python train.py --num_key_value_heads=2 --init_std_up=0.0161 --optimizer="muon_variant" --schedule="wsd"
MLP neurons of a small language model. Each row is named by its layer, matrix (up: input weights) and neuron, and shows model dimensions 32-159. Each number is 128 + 24 x the weight over its row's rms, rounded and kept within 0 to 255.
After each neuron's rows, "fires on" lists the tokens most often at its 100 highest values on Wikipedia text that the model never trained on; "fires after" lists the tokens most often just before its 100 highest values on Wikipedia text that the model never trained on. A number after a token or word is its count.

L4.up765 [115 176 145 105 107 130 112 116 183 145 114 160 153 133  98 162 108 172 120 142 120 148 144 119 116  87 112 108 163 154 164  83 106 109 121 112  99 136 123 104 114 145 129 152 135 131 132 124  99 127 145 189 137 115 127 154 149 188 128 111 127 137 109 157 113 155 121 147 119 112  87 142 120  69 111 133 134 126 141 101  92 134 138 120 110 138 216 139 108 130 125 136 104 135  95 112 109 159 110 122 135 162 131 131 166 112 151 135 114 119 185 124 145 117 169 161  74 122 118 140 156 103 140 105 142 112 143 109]
fires on: "ur" 17, "ce" 15, "m" 9, "re" 7, "st" 7, "ain" 6
fires after: " re" 24, " un" 9, " R" 8, "t" 6, " Ar" 6

L4.up436 [ 90 108 130 151 150 132  72 126 162 133 129 159 129  67  91 108 117 164  45  98 139 135 131 115  96 158 149 114 120  89 153 158  76 123 109 149 151 125 151 126 128 130 131 112 122 131 124  96 152 134 145 143 114 122 156 134  95 137 116 122 149  92 140 113 142 128 113  81 105 156  81 103 154 147 147 121 135 151 160 109 118 113 145 133 125 125 100 121 130 143 166 126 137 127 135 152 181 142 162 154 126 139 111 115 138 115 120 122 146 142  93  91 108 142 172 135 163 105 153 119 151 124 156  99 134 134  88 100]
fires on: "t" 35, "s" 20, "ce" 15, "ass" 9, "x" 7, "ult" 7
fires after: " re" 30, " I" 17, " c" 8, "b" 6, "ran" 6

L2.up19 [136 132 109 162 142 115 105 108 154 113  91 121 131  99 105 128 111 139 109 124 211 135 189  95 133  87 144 126 122 127 136  97 158 114 103 145 152 134 150  89 111 130 145 162 112 139 151 127 123 154 113 137 111 149 102 109 125 104 158 134 133 135 103 101 142  98 134 132 115 104 165 149  59 141 127  96 174 133 123 160 138  81 117 139 123 109 139 140 134 178 119 152 139  86 134 129 105 118 127 122 126 153 149  84 134  92  88 138 101 136 143 133 119 128 164 117 152 109 157 117 143 109 158 121  96 153 169 161]
fires on: "ack" 100
fires after: " b" 24, "r" 19, "l" 13, " J" 9

L6.up877 [119 146 134 147 140  99 125 165 142  93  54 135 131 127 130 158 126 120 145 156 136 124 122 160  72 117  98 177 145 112 102  91 119 128 114 120 173  95 126 145 115  95 129 135 123 137 106 173 127 133 120  97 118  97 128 145  89 147  85 114 132 106 118 107 145 105 108 141 114  85 121 128 165 126  99 135  93 170 113 147 173 193 146 171 179 132 117 118 163 145 160  96 158  99  99  72 120  88 124 130 107 144 152 119 137 134  79 185 147 122 147 139 108 112 177 128 145 136 139 120 135 120 130  96 164 139 132 124]
fires on: "r" 50, "h" 19, "et" 10, "l" 5, "th" 5, "al" 4
fires after: " d" 15, " th" 11, "f" 9, " al" 8, " f" 6, "se" 5

L2.up458 [130 127  71 133 136 165 121 141 122 143 196 110 135  93 127  96 135 121 129 111 107 143 109 131 167 128 117 142 150 150  73  95 166 154 103  99 125 112 102 155 102 159 125 104 120 153 123 122 142 148 165 182  94 112 170  97 129 124 158 122 107 101 108 133 145 132 113 134 131  95 103 106 153 121 150 126 159  92 134 130 110 168  94 119 128 104 157 159 162 174  99 146 125 150 190 148 115 105 108 122  80 168 116 126  91 104 134 120 103 124 172  94 133 115 166 135 142 122 119 136 134 142 132 121 126 102 129  88]
fires on: "ch" 90, "fer" 5, "res" 4
fires after: " S" 21, "u" 16, " Mar" 9, " s" 7

L4.up962 [144 178 156 105 161  92 125 105 106 126 150  99 146 156 139 125 150 128  58  99 139 134 111 138 134 159 147 126 129 148 162 119 145 132 124 122 133 124 152 100 144  66 137 133 103 164 130 126 125  82 120 135  89 155  71 140 130 105 107 135 150 112 202  86 115 123 129 124 124  94 117 141 117 106 123 129 143 103 116  92  95 163 176 114 151 124 119 126  88 150 159 111 119 138 146 134 117 102 131 151 110 109 105 142 152 163 174 143 179 166 129 135 156 125 132 152 171  85 138 116 116 157  95 160 120 108 104 124]
fires on: "v" 32, " w" 21, "ab" 16, "ign" 7, "ct" 7
fires after: " in" 30, "s" 9, " re" 5, " as" 5, " I" 4, " to" 4

L4.up749 [139 120 103 105 135 170 123 129 164  91  89 138 119 107  97 141 139 121 101 121 175 127 150 128 130  81  98 157 146 152 143 142 131 102 106 161 152  98 103 174 147 133 114 141 134 111 117  76 120 113 100 152 140 161 145 115 140 149  83 129 128  96 150 181 123 119  63 132  99 107 149 143 151  92 131 133 119 133 144 148 122 152 120 133 143 124 150 225 145  96 102 125 130 113 124 115 116 105 106 124 151 160 116 143 144 155 155 128 122 158 138 112 127 172 117 121 135 125 144 120 119 135 165  91 141 102 144 125]
fires on: "ew" 37, "al" 17, "–" 13, " its" 10, " Sp" 4
fires after: " n" 35, "ver" 14, " for" 7, "15" 5

L6.up281 [120 114 109 110 147 141 119 103 131 130 159 185 141 137 127 154 128 142 148 107 142 121 132 117 105  84 135 183 116 124 153 144 133 129 115 113  97 123 111 172  95 107 136 166  95 122 141 146 136  95 115 130 147 110 140 128 143 104 102 110 122 122  94 116 103 138 113 145 126 104 131 163  52 107 154  99 124  71 134 102 167 117 151 178 146  95 126 100 132 159 124 134  92 139 117 165  82 147 117 116 125 182 161 140 123 142 142  92 129 114 109 131 145 131 120 114 150 120 140 128 130 166 121 136 128 110 135 118]
fires on: " " 26, "ru" 21, "ent" 7, " |" 7
fires after: "," 22, "eb" 21, " " 12, "v" 5, "am" 5

L4.up156 [149 120 168 140 143 147 119 120  93  87 149 174 169 123 119  98 143 126 126 142 150 165 149 141  70 165 109 133 121 124 153 112 131 145 159 122 105 136 122 156 141  81 168  94 143 129 123 109 115  86  67 127 136 145 124 132  64 169 126 145 118  91 150 128 126 120  84  99 128 168 130  95 122 160 127  95 139 121 120 161 141 126 180 120 127 135 117 141 127  92 106 110 125 131 127 165 146 143 125  79 103 139 136 144  89 153 146 141  99 142 139 108 148 128 154 117 130 117 123  91 147 148 161 150 129 149 107 127]
fires on: "as" 35, "eb" 18, "ail" 10, "il" 5, "er" 5
fires after: " F" 28, " f" 22, " B" 15, " b" 12, " V" 6, "F" 5

L6.up269 [ 95 172 149 109 116  75 132 115 146 120  86 160 168 147 118 143 139 130  84 130 166 109 134 125 141 128 130 140 114  83 109  81 153 138 173 155 129  88  87 148 135 123 131 161 152 108 150 143 115 133 103  88 127 140 145 121 119 115 143 118 112 144 150 205  96 154  86 121  82 138 107  73 103 135  93 100 140 141 118 115 137 119 142  96  96 129 127 139 117 131 151 156 125 144 173 128 120 130 151 135 118 162 108 192 114 131 131 141 116 123 118 154 138  86 104 152 101 117 150 111 111 158 152 171 134 185 105 114]
fires on: "y" 33, "9" 11, "ue" 10, "us" 9, "r" 9, " not" 5
fires after: "oc" 18, "m" 17, "ag" 10, "g" 7, "e" 5

L4.up30 [ 99 126  78 111 141 112  80 137  88 160 121 127 137 149 107 114  84 101 142  92 108  98 140  90 166 127 137 137 126 142  92 104  77 137 116 117 155 142 116 144 131 151 159 166 118 120  87 129  98 120  80  98 123 114 143 134 138 138 110  94 102 105 100  89 115 113 166 161 118 142 149 161 135 143 185 120 227 178 131 161 137 141 159 124 134 158 142 103 129 108 118 121 170 102 104 146 141 113 148 134 134 106  94 129 107 134 113 150 118 103 117 164 155 144 131 129 105 135 103 162 126  89 110 145 136 113 107 127]
fires on: "g" 18, "we" 12, "ord" 12, "il" 9, "h" 9, "om" 5
fires after: " be" 25, " rec" 18, "et" 12, "t" 12, "b" 4, " r" 4

L4.up494 [135 125 123 113 118 113 128 128 169  92 108 141 126 196 104 147 140 169 120 164 149  92 125 118  56 128 125  98 124 144 140 106 169 176 106  88 111 108 183  98  96 128 158 182 103 142 135 145 179 155 119 132 129 137 130 130 152 100 130 132 115  96 140  66 138 102 117  94 120 104 125 104 131  96 109 134 130 102 133 131 133 120 115 112 115 119 152 143 146 125 145 120 126 127 124 115 112 125 144 130  84 138 134 147 156 103 154 101  99 143 146 107 172 118 146 160 144 122 157 150 109 178 104 141 125 110 135 135]
fires on: "at" 34, "et" 17, "ot" 16, "an" 13, ":" 7
fires after: "n" 16, "r" 15, "m" 10, "ay" 6, "as" 5, "y" 5

L6.up414 [149 108  88  97 153 116 134 135  87 125 109 183 145 144 130  90 129 126 111 134 152 136 143  64 153 129 134 126 132 125 106 116 156 114 117 147 142 154 168 135 142 127 128 116  86 129 116 139 109 121 128 166 145 112 124 126  98 105 128 105 102 118 129 115 132 105 126 112 171 109 133 106 159 129 142 122  99 114 130 118  82 143 109 163 117  77 123 126 164 124 114  99 143 113 149 125 117  96 107 173 129  75 107 119 117  99 103 138  78 159 121 115 177 122 115 130 140 117 183 130 120  72 147 116 165 186 109 121]
fires on: "er" 26, "el" 14, "r" 6, "at" 6, "re" 5
fires after: "st" 11, "or" 11, "od" 8, "and" 7, "all" 7, "id" 6

L2.up326 [130 116 136 123 148 123 111 141  86 154 136 155 118 122 135 104 164 151 120 126 112 121 160 107 130 126 144  91 155 142 138 107 162 108  75 135 120 121 138 123 164 163 165 125  75 167 122  89 128 174 143 125 117 159 121 144 125 120 132 130 121 154 154 131 128 170 137 137 139  94 122 106 125  78 143 164 176 120  61 124 140  97 157 164 105 111 138 102 108 102 112 130 135 144 107 119 108 153  99 130 145 172 136 185 105 149 143  90 157 147 124 136 138 126 130 107 149 105 128 128 135 143 139 150 129 138 107 117]
fires on: "ort" 94, " l" 4
fires after: " P" 17, " sh" 11, " sp" 10, " p" 9, " F" 8, " n" 7

L6.up977 [162 122 134 107  60 114 113 146 102 133 108 113 136 138 147 120 158 108 115 112 134 143 101 113 128 136 114  78  82 161 142 131 126 159 109  80 126 150  98 120  80  65 130 123 109 164  92 115 142 136 165 152 117 135 133 168 134 172  72  97 135 108 166 137 109 142 138 154 143 118 135 132 146 121 107 139 133  78 142 150 115 113 120 123 137 110 112 143 124  76 125 151 123 110 153 140  98 103 108 109 120 102 127 173 135 167 129 126 142 110 160 115 137 141 153 148 168 163 115 154 128 103 122 131 143 104 162 121]
fires on: "r" 31, "ip" 10, "ul" 8, "l" 6, "ing" 6, "p" 5
fires after: "p" 20, "ust" 8, "ic" 7, "iss" 7, " K" 6, "t" 5

L4.up574 [117 143 126 103 148 117 131 117 166 119  75 141 151 144 114 115 131 111 111 120 150 138 118 129 129  87 125 116 142 145 117 151  93 146 134  95 110  58 140 111 124 116 156 104 162 130 107 123 142 126  87 137 148 147 139 134 131 148 159 145 144 153 103 145 122 121 156 182  90 148  82 169 140 116  89 102  93 152  98 122 143 162 103 129 137 109 114 121 168 147 104  90  76 116 168 113 128 123 132 123 139 147 104 149 162 152 134 167 142 162 151 118 148 125 153 119 120 100 118  82 157 112 138 154 100 120 166 121]
fires on: "d" 45, "os" 25, " r" 9, " us" 6, "vel" 4
fires after: " re" 19, "p" 13, " pro" 9, " ad" 6, " in" 6, " was" 5

L6.up212 [155  80 152 132 123 100 106 102 144 112 145 138 134 155 133 126 137  98 132 138 136 120  86 156 131 152 132 125 105 132 110 105 112 107 135 184 155 132 113 159 154 141 165 143 153 136 152 133 117 104 156 118 134 161 133 125 174 160 124 131 107 125 194 146  88 142 114 104 117 158 180 131 158 109 148 115 139 124 118 116 192  92 144 136 113 155 137 147 103 113 108 210 130 113 135 126 138 125 155 123 123 137  78 117 148 136 117 154  56 113 149 168 119 123 166 175 135 135 124 132 133 125 131 136 110 100 114 109]
fires on: "en" 16, "w" 10, "er" 9, "n" 9, "y" 8, "ew" 7
fires after: "i" 17, "ist" 12, "ro" 11, "re" 10, "oc" 5, "m" 5

L2.up986 [130  86 141 142  99 127  89 144  93 115 111 137 123 110 176 121 161 139 150 123 112 120 188 142 158 152 124 116 165 132  84 102 107 114 133 127 129 157 127 123  84 155 105 105 110 126 100 103 134 148 125 114 126 156 119 125  78 127 119 157 111 137 135 119 130 113 174 116 136 159 158 202 110 121 166 155  90 146 112 173 116 135 151 193  78 138 126 122 115 134  80 124 116 109 102 157 128  66 117 123 165 100 117 127 129 125 167 144 173 140 108 128 142 120 114 140 157 102 142 158  91 123 137 123 128 124 114 120]
fires on: "her" 69, "we" 29
fires after: "et" 31, "ot" 8, "is" 8, "ort" 7, " S" 6, "at" 5

L6.up751 [104 138 103 143 109 103  98 169 142 113  83 140 152  99 124 118 150 139 124 143 126 116 160 101 117 131 129  92 129 100  78 162 135 110 151 141 109 127 125 103 133 155 124 119 122 148 128 102 126 136 136 114 171 139 110 113 147 148 147 107 101 111  91 100 126 158 143 133 161 146 150 141 150 129 112 114 157 119 102 117 130 111 139 141 107 170 151 106 104 113 130 135 112 104 152 120 134 110 114  90  93 150 108 149 166 125 137 114 112 107 112 104 109 100 189 119 141 113 151 138  92  87 131 148 123 128 160 153]
fires on: "ack" 19, "ar" 14, "ill" 12, "ing" 10, "ord" 8, "ong" 6
fires after: " b" 43, " B" 22, " s" 15, " " 8, "B" 4

L4.up490 [ 72 159 107 106  86 164 126 146 142  71  97 107 136 130 135 145 132  88 144 143 141 141 153 120 146 114 156 142 112 105 172 129  75 112 134  98 147 160 108 102 111  70 132 122 116 115 151 116 147 119  91 111 135 122 101 126 136 165 157 161 128 112 148 158 134 142 103 144 144 147  92 153 133 139  89  92 122 116 110 100 109 154 111 120 118 127 169 131 160  88 154 120 158  94 141 140 126 114 129 117 102 127 151 134 128 110 136 198 109 107 162 117 142 108 140 133 102 153 154 139 152  94 138 128 147 129 125 132]
fires on: "il" 29, "l" 20, "ong" 12, "ile" 10, ":" 6, "ew" 4
fires after: " al" 32, "t" 27, " wh" 10, " th" 5, " f" 4

L6.up907 [106 136 117 101 174 102 164 108 124 149 161 130 142 131 133 176 164  83 128 133 123 154 111 104 184 105 121 147 152 125 152 108 133 105 102 102 133 164 100 154 105 122 108 130 116 110 118 166 136  68 137 115 122 121 120 168 143 168  86 118 147 103 153  52 175 141 153 121 141 164 127 104 114  85 140 169 136 160  93 127 164 118 165 105 168 163 106 120 123 110 124 168 104  96 153  93 102 126 123 128 128 134 129 126 141 152 125  99 114 140  93 128 131 156 100 144  85  96 103 151 108 139  99 139 108 104 126 120]
fires on: "ro" 16, "ad" 13, "ent" 9, "eam" 9, "o" 8
fires after: "an" 16, "et" 15, "t" 9, "ed" 8, "id" 7, " T" 5

L4.up122 [154 121 167 124 108 149 148 116 139  59 152 129 145 101 103 115 173 102  96 131 146 145 118 157 143 136 151 102 114 143 113 149 151 108 154 148 141 122 119 122 156  97 141 134 132 112 179 165 141 129 115 150 139 144 117 115 194  94 123 113 109  95 140 112 139 159 114 152  93 168 125 110 110  90 121 131 122 105 130 159 132 143 130 111 107 143 127  99 179  98 149 121 134 114 142 133 105 112 109 112 142 109 149 144 146 132 136  96 132 100 126 119 164  94 165 127 123 120 133  78 139 146 117 146 141 139 148 108]
fires on: "od" 18, "D" 16, "ed" 14, " d" 12, "n" 10, "x" 5
fires after: "ter" 13, " play" 10, "==" 9, " m" 7, "is" 7, " M" 5

L6.up854 [109 118 126 129 129 144 159  86 143 139 127 107 131 146 108 138 119 158 132 100 140  99 104 128 114 142 126 131  98  93 144  95  90 152 154 138 137  92 111 119 146 147 116 119  93 139 111 133 134 135 116 149 102 148 138  94 125 178 179 147 145 132 111  86 172 111  66 187 143  86 117 142 147 155 112 140 143 141 140 156 174 114 147 124 125 139 127 113 103  93 118 115 156  83 144 145 105 112 151 129 157 163 133 135 135 104 134 118 124 109 130 133  84  95 181  98 104 156 108 111  91 119 139 135 137 167 138 134]
fires on: "y" 28, "is" 26, "p" 5, "ing" 4, "an" 4
fires after: "iv" 22, "ac" 9, "or" 9, "r" 8, "g" 7, "av" 6

L6.up108 [ 96 111 112 144 154 118 155 118 123 146 130 129 149 163 125  99  78 152 116 166  90 103 150 109  95 147 153 136 102 165 135 125 176 118 161 138 106 128 178  93 140 120  68 111 129 150 126  75 126 140 115 116 104 134 138 109 114 118 131 137 105 131 124  91  94 138 131  96 164 112 143 165 167 113 123 102 114  95  83 133 106 132 143 156 142 136 173  66 143 153 134  95 153 143 103 131 159 118 113 158 149 123 120 114 154 136 120 120 125 163 146 101 122 111 174 195 130 127  99 132 141 129 136 130 107  83 110 149]
fires on: "ct" 24, "at" 13, "ag" 12, "o" 11, "ou" 8, "ay" 8
fires after: " O" 25, " b" 12, "am" 11, "b" 9, " m" 5, " B" 5

L6.up207 [117 128  90 138 123 126 147 136 166 167 136 126 123 105 166 126 100 152 152  87 168  94 120  93 151  98  80 182  66 134 169 144 106 133 139 147 123 159  53 114 172 152 181 144  93  89 176 109 149 107 158 150 135 103 160 154 110 137 120 130 133 127 120  91 133 140 121 150 127 103 161 133 145  62 154 140 114 116  91 127 135 149 126 139  89  89 140 101 131 118 109 111 130 138 113 121 149 143 175  98 107 123 113 106 160 147  81 115 131 154 115 147 134 118 109 104 122  96 112 138 143 133  92 118 157 163 136 163]
fires on: " " 35, "s" 25, "ent" 9, "al" 5, "it" 5
fires after: " year" 24, "," 19, "ch" 11, "id" 8, "ur" 4, "g" 4

L6.up225 [138 168 125 144  91 137 181 140 125 127 106 131 162 139 117 126 117 158 132 151 132 130 162 151  95 140  85 101 119 114 113 163 110 125 175 145 103 131 159 130 113 148 179 123 124  85 171 120 125 122 135  95  93 145 144 156 149  90 123  86  84 143 109 127  68 150 154 129 166  96  81  95 132 132 155 104 166  69 120  97 125 117 139 120 137 122  88 122 104 133 125 112 190 120 142 134 140 142 154  71 126 155 113 123  77 102 103 110 119 132 126 109  98  92 115 123 138  96 135 115 155 137 128 125 119 127 159 159]
fires on: "ool" 11, "al" 10, "l" 9, "y" 9, "ild" 9, "ar" 9
fires after: "h" 23, "ch" 18, "em" 10, " ch" 9, " Ch" 6, " B" 6

L4.up854 [ 83 144 129 132 103 138 176 113 160 153 179 111 170 146 119  89  83 147 119 178 120 159 106 101  97 154 129  88 109 157 127 121 134 213 150 146 144 158 106 107 170  76 142  98 124 154 114 146 131  98 130 131 120 106 143  83 149 131 123 148 148 143 128 164 107 124 134  86 136 165 106 156 142 132 103 114  95  91 116  92 107 153 117 134  94  90  90 104  91 150 135 116 120 140 173  93 132 147 155 142 167  99 150 128  86 129 158 126 129 151 157 123 114 150 102 189 117 162 104 147 151 130 136  81 122 127 142  95]
fires on: "s" 38, "S" 15, " |" 10, "st" 8, "." 7, "F" 4
fires after: " A" 41, "A" 16, " K" 6, "P" 5, "N" 4

L6.up404 [127 142 115 138 110 144 146 164 146 135 136 133 136  76 118 136 116 113 100 127 112 133 132 136 142 140 125 149 120 130 155 160 145 180 122 100 120 175 136 147 150 154 118 140 139 142 153 111 139 155 156 125 132 167 157  74 149 117  88 118 125 138 114 145 133 141 104 127 104 121 125 156 139 180 134 113 126  72 100 136  98 167  78 152  80 105  95 118  99 181 131 120 171 115  91 123 130 141 140 145 107 142 121 112 147 178 104 124 106 105 100 131 123 128 121 140 128 150 126 106 107  74 128  98 138 128 151 115]
fires on: "or" 33, "-" 13, "es" 6, "s" 5, "il" 4
fires after: " W" 22, "th" 14, "d" 12, "l" 7, "ig" 4

L6.up938 [114 137  94 120 128  97  98 110 147 141 139 120 141 115 136 122 161 169 163 138 141 127 133  94  90  94 121 148 156 152 124 120 145 143 104 152 122 137 132 117 134 129  94 178 100 117 128 132 105 146  84 157 138 148 121 160 107 125 115 105 165 144 155  98 126 133  93 128 141  92 141 128 160 139 127 121  60 114 147 104 137 157 115 125 145 108 120 147 111 135 136 109 106 165 123 148 114 133 132 138 126 117 144 139 146  88 171 105 153 140 121 122 190 175 109 151 115 144 102 131 111 143 100 165 130 151  75 104]
fires on: "od" 19, "il" 15, "ot" 10, "it" 9, "ess" 7, "ap" 5
fires after: " h" 12, " H" 11, "iv" 9, " m" 8, " L" 8, " M" 7

L4.up168 [115 144 114 181 133 154 104 125 124 145  95 168 123 155 171 128 103 132 123 118 108 175 142 116 141 137 180 134 137 111  96 142 118 102 167 120 141 193 142 153 147 117 115 134 143 136 159  79 129 144 111 127 139 121 126 113 109 130 133 152 118 138 113 130  90 118 124 145 126 103 126 170  94 130 127  95 121 132 126 157 133 108 118 151 152 142 133 147 134 130 135 130 124 152 175 149 132 154 139  78 119 114 103 151 165 138 146 116 112 192 111 117 113 135 120 189 148 107 146  83 136  77 115 136 100  93 156 123]
fires on: "st" 23, "rit" 12, "ct" 11, "y" 11, "lect" 10, "on" 8
fires after: " e" 32, " B" 18, " O" 16, "b" 9, "p" 4

L4.up41 [113 130 155 131  99 139 174 118 115 133 157 106 185 169 143 152 113 131  94 162 166 117 145 113 131 167  91 117 138  88  92 113 109 137 144 123 137 120 116 110 124 148 170 100  89 133 165 131 115 121 145 135 162 160 190 109 132  92 118 168 149 156 105 115 168 118  78 145 162 142 131 118 143 138 121  93 140 119 122 154 117 113 120 118 154 165  70 133 124 140  79 138 138 109 115 124 166 162 125 170 117 131  88  95 128 111 126 155 118 157 132 119 100 124 161 118 126 139 207 114  91 121 116  98 121 136 121 142]
fires on: "t" 19, "in" 16, "y" 8, "ic" 7, "ist" 6
fires after: " Ch" 39, "h" 19, " ch" 9, "ar" 8, "r" 6, " to" 4

L4.up812 [119 156 166 110 149 123 101 182 117 132 139 184 115  90 112 110 111 132 105 127 106 164 154 116  93 116 101 146 170 124 134 140  94  55 106 132 117 130 152 158 139 129 124 141 128 138 126 131 149  97 170 145 118  99 175 127 107 114 120  98 133 143 125  96 115 136 114 138 144 141 100 155 114 119 133 112 144 158 146  88 133 116 123 166 122 132 157  91 111 133  95 139  76 120 134 119  85 143 126 145 135  96 125 117 181 136 137 142 119 100 160 118  74 159 126 165 123 115 145 119  98 102 132 139  93 113 114 121]
fires on: "t" 43, " d" 33, "ain" 6, "d" 4, "x" 4
fires after: " un" 24, " re" 12, "t" 9, "-" 6, "our" 6, "o" 4

L4.up352 [ 94 123 130  85 117 159  92 118 124  86 106 149 147 117 105  68 120 140 133 112 107 175 103 135 120 136  93 136 110 151 129 142 115 165 151 120 154 134 182 106 115 120 143 126 124 150 116  79 115 108 109 145 112 131 155 106 104 151 141 115 150  97  88 108 116 114 107  87 204 141 134 168 138 109 113 140 122 103 116  91 107 118 117 117 117 135 132 123 146 114 107 148 154  79 162 107 134 189 133 169  99 117 123 152 125 154 122 128  99 165 139 161 160 127 126 144 128 120 188 120 108 112 190 130 150 110 134 164]
fires on: "eb" 33, "%" 19, "er" 13, "ang" 12, " year" 4
fires after: " F" 25, " B" 11, "F" 8, " G" 6

L4.up488 [119 165 148 127 136 115  93  99 119 120 143 128 192 164 152 127 136 141 113 121  77 135  97 128  98 145 163 145 146 164 126 121 126 143 148  82 103 123 134 102 117 113  98 137 140 111 101 149 142 135 125 146 116 110 136 116 128 136 139 121 114 128 121 153 100 127 125 134 118 166 119 103 119 134 106 144 107 126 110 118 140 119 142 145  83 169 170 116 124 142 110 208 133 149 127 167 109 164  97 156 165 122 140  88 149 156 116 124  90  87 157  94 137  92 129 102 145  96 121 112 141 131 112 154 140 103 113 138]
fires on: "op" 11, "ic" 9, "r" 9, "ut" 7, "ak" 7, "g" 7
fires after: " p" 17, " re" 11, "op" 7, "ent" 7, "ep" 6, " off" 5

L2.up721 [170 156  88 137 112 105 114 157 102 129  79 108  96 127 109 104 131 116 102 165 123  89 139 136 116 107 140  92 125 113 128 126 135 135 131 138 128 144 126 147 151 127 114 110 160 121 140 102 131 130 161 175 139 136 165 128 109 152 108 101 137 163 137 150 166 123 145 125 130 139  94 106 131 125 167 152 115 145 118 142 120  95 155 144 131 115  86 109 143 141 120 157 132 126 148 140  96 131 109 126 106 162 120 128 117 127 128 105 186 133 120 101 117 142 156 114 152 176 149  98 137 123 143 145 147 136 141 144]
fires on: "ort" 97
fires after: " P" 19, " sh" 13, " sp" 10, " n" 8, " p" 8, " F" 7

L2.up352 [139 132 117 119 113 116 155 115  86  82 123 160 118 111 157  76  88 134 136 132 149 139 139 126 128 183 107 133 110 142 141 117 145 104 136 128 153 157  93  95 157 147 154 151 122 144 160 126 136 166 151 136 117 122 154 114  69 150 122 146 122 116 112 131 151 103 157 158 120 154  99 122 148 123 158  99 137 136 106 146 136 145 124 172 126 125 135 144 131 193  80  61 130  90 170 145 108 123  84 141 152 132 125 110 156 118 123 113 135 141 123 117 110  86 135 121 116 128 125 134 155 123 104 170 127  94 127 161]
fires on: "her" 67, "ther" 24, " ro" 7
fires after: " o" 10, "et" 10, "at" 9, "ort" 8, "is" 8, "ot" 7

L6.up614 [148 116 133 108 153 142 143 152 142 135 126 142 169 142 140 109 102 129 112 141 186 139 116 109 133 143 126 121 141 150 129 130 108  79 119 117 119 130 168 136 120 129 133 128 174 108 110 163 121 151 138 130  90 115 148 159 128 163  81  90 133 124 145 158 105 124 111 134 144 111 101 126 176 129 117 184 102 100 115 134 121 128 131 150 126 133 141 106 150 147 151 100 147 106 124 140  96  98 102 190 145 158  86 171 122 140 116 145 119 104 127 175 114 106 162 124 111 144 105 125 152 134 104  67 114 120 164 133]
fires on: "vel" 20, "t" 10, "g" 9, "c" 8, "i" 8, "b" 7
fires after: " de" 34, "e" 20, "le" 10, "on" 4, "in" 4, "o" 4

L4.up416 [110 116 166 151 155 127 160 144 125 123 155 145 146 124 118  21 101 129 135  92 112  59 157 142 115  83 121 112 101  70 119 109 126  91 124 130 165 158 133 130 140 110 137 152 121 110 127 109 141 165 120 176  88 109  93 114 169  79 130 119 156 137 159 110 125 145 128 144 116 119 144 130 111 106 138 142 146 148 134 101 166 148 116 120 104 160 173 114 134 164 116 121 161 124 101 134 115 144 128  96  96 147 124 120 107  96 103 125  69 179 168 124 142  96 127 133 101 132 100 160 130 144 143 103 119 136 147 125]
fires on: "ack" 11, "ate" 11, "uc" 9, "um" 9, "y" 6, "ong" 6
fires after: "l" 25, " l" 25, " h" 8, "el" 6

L6.up372 [114  91  69 100 177 140 150  89 184 129 110 127 136 134 165 119 154  98 147 153 103 150 174  96 105 157 110 123 144 106 148  68 115 137 144 153 142 122  78 132 129 108 100 129 121 115  99 101 135 174 150 133 107 101 133 136 124 146 118 116 106 167 144 158  99 141 139 112 135 151 134 123 119 124 187 141 130 151 130 130 140 128 144 122 122 142 144 115 153  93 153 116 118 167 156 128 183 177 139 117 139 150 110 120 136 109 115  91 140 133 169  81 102 123 135 143 135 114 102 143 154 151 128 122 100 147 109 135]
fires on: "on" 16, "m" 15, "ad" 9, "er" 8, "ed" 6, " |" 4
fires after: "qu" 22, "id" 8, " C" 8, "y" 6, "er" 6

L4.up1015 [133 134 119 134  68 187 147 111 132 107  97 155 143  87 118  89 128 156  75 111 104 132 143  76 120  94 119 111 123 128 123 149 105 115 121 151 147  95  96 184 134 144 114 102 133 109 104 151 153 130 149 150 101  87 112  85 139 114 128 116 143 135 127 123 159 145 125 110 134 139  98 111 146 133 115 121 158 133 137 134 128 102 137 157 143 125 181 155  90 118 120 110 146 156 114 149 115 146 134 104 105 186 102 106 123 125 151 130 131 127 118 130 173 157 150 135 114 125 143 104 136 138 120  98  97 148 164 123]
fires on: "t" 40, "d" 15, "le" 10, "it" 7, "ult" 5, "ast" 5
fires after: " re" 24, " e" 16, " E" 11, "r" 6, " " 5, "b" 4

L6.up628 [ 96 141 148 122 123 107 112 120 161 161 109 120 105 137 126 138 116 134 152 144 151 145  68 113 100 119  90 140 113 150  95 118 158 130 146 137 155 129 162  93 143 130 122  87 109 130 101 119 160 113 141  66 148 150 157 140 122 132 119 109 112 139  76  78  95  80 137 129 120 118 150 156 120 119 100 110 108 143 111  98 142 113 131 136 160 112 136 173 133 155 127  94 110 150  44 126 151 152 161 117 125 107 147 137 139 121 148 123 105 141  91 141 158 140 125 134  88 182 172 105 127 155 154 178  67 114 128 156]
fires on: "g" 21, "x" 18, "l" 10, "ng" 8, "r" 5, "f" 4
fires after: "ab" 17, "le" 16, " A" 10, " Le" 7, " le" 7, "ust" 7